Weights of a small GPT-style language model, trained from scratch on English Wikipedia.
Size: 15 layers, 4 heads of 64, 15.7M parameters.
Architecture: RMSNorm before each block, rotary positions, no biases in attention or MLP, untied embeddings.
Training: a variant of Muon for these matrices, 258M tokens, 7859 steps.
MLP neurons of a small language model. Each row is named by its layer, matrix (gate and up: input weights) and neuron, and shows model dimensions 0-255. Each number is 500 + 40 x the weight over its row's rms, rounded and kept within 0 to 999. Numbers have three digits each. A neuron's up and down rows have the sign that makes its largest values positive.
After each neuron's rows, "fires on" lists the tokens most often at its 100 highest values on Wikipedia text that the model never trained on.

L2.gate250:478491522529507470486571498522494523495557476447446493470469423473534473557489496549464478438462483423491577573602440457491521560574487517462451549504526487501492506573490499512520517513483486512518575406495508517531456533507555496459508493480461522523554456529543463506564463424485464475486512421524546504507562536463481507484517503556518522500434428535467467444501529488507521464510476458511521493533535491447517542474470509559521433592596526517525498563533578552505520486480488498575524526532477490509446504503544477514486536464437461471506517540508472521516512518505514530473526462484493493480461595486550481503566524601533412460578577575513480474437536408423499500465457468473552474503531453499556578454451564520537519435512485474520493546471545480560455583535514
L2.up250:473514495519464496500556502575521510471513504440495516468464419518534511532484459532450524467476543447514528559561396504474507531548510469526460512522515493463469535600501540533518553528441470453564582442509489475530466527503519501436473505464489533534528473557539464487548457424465450501512514436504488524489569484419473547488504504512516529557460469542503462458468512449533546468507442453491486496553536523478506523472500552540492459572566555509521462565506590554449502541546505514528528575535435539477446551499553483527472535505433519479522526503486463485490515495518517500479496472451504503492505557513560469500575526578505443498571591527518520508461511386432554531550451507481536455536529468464560522464424573531523544420540526483533479593443524463512434570563469
fires on: ", T", " (T", "==T", "| T", "-t"

L6.gate554:551475505532495522443533450459618533456490480585519489456488465557528480546517523514482513529447526461518553452495482530514478411509500528494484518509503506508529432537502496502575460476520439551494519507519472503544527479472489511505493554453547569535514500493595504537580507502465547474492563469453518541511493415462489494512459491463477453556501494623469539534533526502490491517537459489459460538518528521591485524427555459445577514513552497450487466497531524437554529411476454468548535489547501445533457520525551493503465522538575513393538436446510486561546529517577495523511472466503545595497515511478488480509461449589515554506409348557448521469516472535529506469509519530501486535487510498472451474503468477496510517456446425542516472500541446540528521508477487
L6.up554:515498454486495531451461493485561591512544470502490548528471537545581488569474493495499576478496531503570494438501482518535488441508500499452444578561511478424496495466507505463543434511535488480508451533463506532529507543552507525540511535518532511459571509570573473535557579515518494469509440489525553590566590509559529489527488580482533485529475490514464504526407525483447523469478572487504471549556506490535485541506517499462461544502473481505548523467506468444502484579553516524469493564488468521536402506509493512573529481557503483408515457550450557486538510548453457455455482425535567558536535517521499426560465442534513540522550511572518437515520487520523533434440502462494419570511482486536490460503414495508451538473471507511506553511519475511483518556520389
fires on: "\"", "'", "\",", "”", "\" –"

L11.gate437:511492489530452500555527504516521477446423426488453492540527555512554526534545476522499492456477482467395524528514499516473435561514471408431513522496596552541459527480517476537567462443450509486525491501548543476369557542458520523508513516543560513531554424509512500491571509532418448447494556441466564437531481480453441483466531532510499474478481498533510527496545571491543557511493513528501495430495550487510438418481520540520495507460587508517470449464489553441492529384480470559512474427512509445519496480546484445468469510504442464475510486513458537520504506551523523518484496568504460527525541534499486524551529511462526515471459552444523436497496441470435455542462484452557493424530539509515589499477484503649516461527474495461511490529507517474523464539487498
L11.up437:518579517434503458468526491544513580448471554515541495485487529494514535462483543519491487534456442426515441541574461493522504506584438483505560473574580480540427483529464502466459509447524468450499529403503564483566482481543506519474554559471456514457454434503488492519532543467469505526422507510463538473496516528460478474482525519566505466429526476514523515524469504519419523514480488486480512519468498594486524496478489387559480474499592401519488483497481500515516446518502576468512548476535544494443511528434560480555468538417458472483472555494498530453532382493521520503439512459460549480529524510517556455480468540512479480477574477507508495462453485518480488487540408520430494513458534531466581512494470419487494528480487507461475554551538505517570513572520600
fires on: " T", "T", "==T", ", T", " (T", " and T"

L5.gate461:577544541561485454489504568420555525476505497473539532438487578526466527550598534555451490485460437482563495473557433446453495483504475476446478513493530415533490469543422441485473542480543516481528522558457491486470546407503476478510475535550530530531535498528482523553568553522516512432483498550474504554504512485503524455477478478507534488533443528479466518459492502494524441478410465532517542512582470560549477457426505518516477513500508497482466545469496480567552436450455481537486523485510558510505453452510541580448532581448493492506582541468549463479530517506526607554447455545538477439528543473510506584533508501518485456436447436469453499605487491523525485483491515578514548538503504490575445487537471471492475489517470440473507521443536557554527548480525523
L5.up461:461476553568496595490538498482576527455558482505505485516487516444437494493459506462470538603475529492575460482528463446478505561517527441514529569547568534545487461485474505538569552462505522465508509557500525534462495556511489498513437586474474531517444506537416515495566481426471463516413522511512464548460583541475492510414486496546473424464425465535507469481549511543551451550573513532522533470518476577516486509543523534495483449413519471512489510447430509437573510492606436513528516500531530515526530500496459442460495482539540468488560458522490513469494521542445440563509510473442493525522505593516500546506456457534526542480552427522563514441457498520501500441484422529459492567520454504532524503503513491506523549551509460442508466448476512499464551546479452
fires on: "\"", "ro", "\",", "t", "ar", "il"

L3.gate534:502454533492512511549487572487513528524464520468437515408512497530424591494548483533579521563554431507501549528450525421470415481501525501476448520466547533552454517493527551474537538483535530496505511455505433584511486469524518541472460518554529486548480513463492447541606528460507555460498582535498513438480473524529534488448507522559533470464589452561498496522499509561556481454550499502469501494510532449454464445542493479514581529523487537422466501477540529499530447530505566510534465506503490501559509481455547525475559536530571483503481469535548507530503486519554507458486517483559510484537544498569453483465457582554569472470440443464462599468494440527452511504458570511535509494457489451436459397498518558533511448529449479491502486473518515485556507430589487
L3.up534:518594569505549504498426459530500534523491478554470436512539442445518503460520522597519500455501486481543453490528552510491524525494534492476478507418424502454425518482469535550553464415469543532481498526473477554439527474481460499421504507522494497467510519633507498486541553578510518530513486528531519487508474532516502494596571554443479577560474514494574529502534470489479531520529505487459560534510501442534520487453476537504486551496489423597497423468493488509460508503476480557577458452551566519527521429502455494456497586510504443505456479557458471555487494457503486490480491503486486591486557541424519507543495427482543514539479489451596436477515547560456549475488508481406471573495447486482505454439473545563479449509538495521498518546514454477510520467489483
fires on: "\"", " A", " D", " Al"

L10.gate349:542570481462517511527441516469473493442493537505512533513503501516529546477491536539541552499427492476405548471518533588499494528504475584525409482507497474495416486478518451464514495535558559459445536465485437511500512578438479554530412501518518537488522494473578462567598465492577514460447461508543518539537526470562592509532509521442523544576505571501482480480546461490530552523539526481439529520512440577522465525451521457497512457557507508514476539553474416539433549510490456530537463490489503565430528547487543558491487485516507431500478530535467533551526486536475572420461496475574502530447494527533399498569456439523542499455466471527509476493486516474460532448454413566463538515485490461504502465475482518521539537445492553504502500519550524487451556496444507
L10.up349:561559503538549503510511417436500416534564560442504535498554494493468586525525499535551536491465489546527501496549551443504490467519495458497454510499514490532494545519499546437435493529459451552547489558506488434496439540509529522471516549469528500496489448512477514482485513529453467424574524519437497496510509463489486532537535545541532570523538570545453533425544501482492500501562453556462524522466420459490435506448575485469478534405514551494534525574425493524536477481516431489515467552479525520516505507492557548494451510401525484520502468626445520493519479579469492456498586467454458397531533528541468474522505485535575503491531458502498573549479504505490531445467461456520479483465524481505463422517525408548557465541505485431502491446522478488524500557532559
fires on: "),", "s,", "\",", ";"

L4.gate202:476512421500523490527513460522527529534496534451455437435482464467539439486475521509582523620429485509431555537540487539498559579473592472533459442493467471485560519491506579462483525506513501464494488485485518569554493515446503501476559490517518486480572464544541446512561412499568455494453485447524495535493501541537435479442522548445528430496490534552497538513502481445560554525541461450472491505483501418491445488493504474494522556524475525434418570464525533467551461512418474453512523526470538496433546451474527527476542550482444526568423483487436505465425479539447477512493608446503535505495525522468511468516481426485465534476450481431500556501460496492545459516507469508432533496494457491457458459470515481472508517421531485521443518533469525481396510522493537
L4.up202:482495476498531492560522524547525514543522443586430512459567438499518510508491485480477480555529492486474514516493444499401554532494554514520443474483575459443511502501475515495487545464536533536477467500489572578535482482505543508543522610514446545487481489483495435513458442545546468459532521505490567503485557547542464481562476554468511527512519522476492526501509448525519512471604525449481481570563477482597550538444466579503485462508524592486476518521480463495517425511443475454461458433518476510503540467470444511454587535556559539541451452512470503568519503496536487491503540492496509488470495527483508527488439511534490479432474540446539553472441533535544488468554574423505519496494471468506501498524480482422498543442554560491471476564467538375418403463538500
fires on: " head", " department", " Chief", " lead", " chief", " Secretary"

L4.gate668:446493531520467508499496530467519528470517511507460492461401529467520523489544499492510529456529560481522539450524415495483485454504439526461519488481503426537526467465470415527482500518498529490462519493490547500470503475540511490535475490553510449557521485491431498530507462516532573487433502545515602480479548513481496572487502539528499488528441435481539435398549608513517488490502524501537493547498515452518522405529475521584554501461441514451467522432512446498470517527480513497454509459534513494478489454564545540414526539511380461522516422440554491473501492485480547465606506482513514504497517449484526464462503561519506407523495417518521443421513430520568485611539570522531482448507524511537479457537469444425435514514539504503552484479477455563474520417469503
L4.up668:529501429513556548504534500507528557485530456507442503483554515481512535478448543483451570418498465472443487412519521502496567488527559476512454581501509450568545494493389418522538468496494393553557526449494470490448538455494536566489458499510488522549619528509452498462519463489522512585512538525501465520560509492475513511487509568497572508427475427552519487475481457548451406474512449557493487519479438467486482523493426527536453486446502510470437559483467483432465439468492512479421508501502480570478485483499506510455543512527494514475454494489507421454466498456501396524533512498467489483476417489494438460441514545551544482429488435463485493554508463532541503521482496478508448530471439447511533554566517486496522484466511477509486537451409460463438484466491459
fires on: "m", ".", "d", "n", "ar", "t"

L11.gate460:499551489459500593472444523464505593448529498499498553528578520497563513469526542561535438472476492482532515532485472534460372491481484511473465511495517522542567504491477558539455509547525545550512498496504476473495477503446510505545507619482499469515485530488523545481538525503590508495584506446519517525527526414543506440498545548537483492540502529530532545528538479434568495496528570537498551501468533505551451436451506423542559521512517471474457429553458459553489568472504471544474419531507565464432448562490488532470485579509517434468568482447498453535553512543490534533537538504489616541513467545429471465485485469506492507505487462571478454556435488454467525528487526514477473491453554514488461459463505463520515520484487478493606444546542455507516570524457453
L11.up460:522528458491488492506494523395560446514470542520519524521467529463484514468463493483496521417546561564509506558477493520493508474507511508501462473484510455517525543448489453430514453544477420585440470522535495502523468455460468514553525474556516469431487538551505552476481539495484499481522381434474498528420512457469458544525483520492508486473536480495534525501489497468423472475463500436468522481467486506465427438480500559564441408463535447558587556560516500513534466512548515525460539472442517583482514500521504445470478556462442482556478509430474476494505487505487533549490485493428535507549526549531521519493515420559469440491477407496471430478510466489605541448431500485474546470444473457505490423531517566448430491531573496475512487497442446519472427537419460
fires on: ",", ", as", ", who", "),", ", which", "\","

L6.gate531:538524485511612482419512453454450427501565483500495516516565487472436533525510578485429508491492493474448538488454498529477480548481456499480500527516453512468560575529499510498409471479459531544519555504487471468477541521477525491521554515459526549509498527482478529502487532461491475488469557449512508508511522458542547527464482495487518480486495550591453507382508494489484562581535532466466552534522511461454602435521500524500473516520493529557444437534515442524528491471508479498497501481482468521459447537531443526526505453537511476365514485514463540549535458547503511536506479459458538484502489587449503503437532492525448502450541406509516604540458445563555523474536439504509402508513563492550491531471485521576504480500535478474528445543589486472522542436449394
L6.up531:536486458487551458422519478485588533474525476508480498534560451525542505522497490461537456483437495481544417473532492466456492536454514579494453487468513522449493551512476491561532410481468538504493496519478481540541514511502474526583432490589473582452550492472561536579521547415494425512512548440491458519424478500498484559512529528496511519477564493520522540501453480521421465584587491491491448568470446487436480542477554509461452447458551531558479497549508487521559540525561496553493507467447535571487452458460556501472454477495520498537505555545503540587510462511521539478518510483473499478401460510493549533469528509540526497441504505474474531527496430498503563459519480459496461553383488569531485499481469533495489371508507483487577490500511483522488510587530502
fires on: ";", "'", "’", " –", "\",", "),"

L11.gate697:572447472519428522469496522487462456468510514482567514488557519472490537519528581502508492547490543527506530502444491513516424492417547477479448539512558497546463455475495534541492468471491543443514447497515494531536575448484423541444522477490532530453527471488524425522597515439552480421504506516524552559509444503582397504468488479442568512482439532475462494549543516418487528563515499472503557435515503556529458527467545457499471469505432519512498449516499492528541491470500423515521506554555505528502501534544458473476518530456465377429584510460524435472540534554529513424555505477556485509501504507507503573523515401560474486487431502534499532498547550493486524485471526538454495525489518527516473514576500512530492548434506598528554507510526505443499488577442429
L11.up697:549455484501479527477470564487505479488526511568533501435542427468552505466509548448523477499427576507544501521471522532486402473493528497487550571447512483515518502405576512534570464518509460504450499512445547528570506513474496531486551507548523471455522540509513513497529504511422463552481432434568528458514465529524495559563519417548538504578490538528445493547521532546437538520510613508497477435491516566465522450536470492525585565465548573598443446553504496549506519485429484496504490455496493510552440587533524477494480595461500457470503541549513477516431409546450506436491495488563438496541453544565458461474491459500472527476465476523414511520511511445488524428510482566432466508503469518478508485548543502502544528512521507470543516501503528474500522498532525
fires on: "s,", ",", ", as", "\",", "a,"

L3.gate362:450439473531409514476474509515492507519467494499502549553494511530545476521458521497499512560452493533460511520444480504476443507530529546520496613540505521566554452477588531434530538459549465446495433565513555538503426504473560522489463488567506479494438547454486523537502504573479534461548435459515472460497553532538505474444546461476455520507467493515510478459544534535544504500497533474573435485539542542562482537462517602418509541487431505539433505537628491532462448482462522558455533524530539552543530518555429488425563536473478496471583506531470466487464521492493507438563458407494534439467492516494523544541479495449543420459545550425444486530485488478492435551484500440564499513502451473499478447511500459530524521537458512477543511491515450489551464523521510
L3.up362:448414452479476546517549549570468520503473555511511493507498430461433436487483471496555467501461489467494482537477539502504500622489463522431521535519478498531507535482561550477510490439521505503460494571528516564538521373475495454508498443515431472515487506516427504477476471493424464480488549551425591546544590430498507476484520468419497547550487462497499417500471504485501500536395466459491494544528567491514534479535548524523432635477550520510499526507491533476505473479441602564465508453492493509439454528500482452498474503532578482472478516504473532498552434530536514536464489571411463562497475518504513482553487539509466527520583438501485533496453478577513496507475547457488470484515477525572524504522561504496466472501462560482476491451529519478479546503449455
fires on: "s", " game", "d", "th", "es"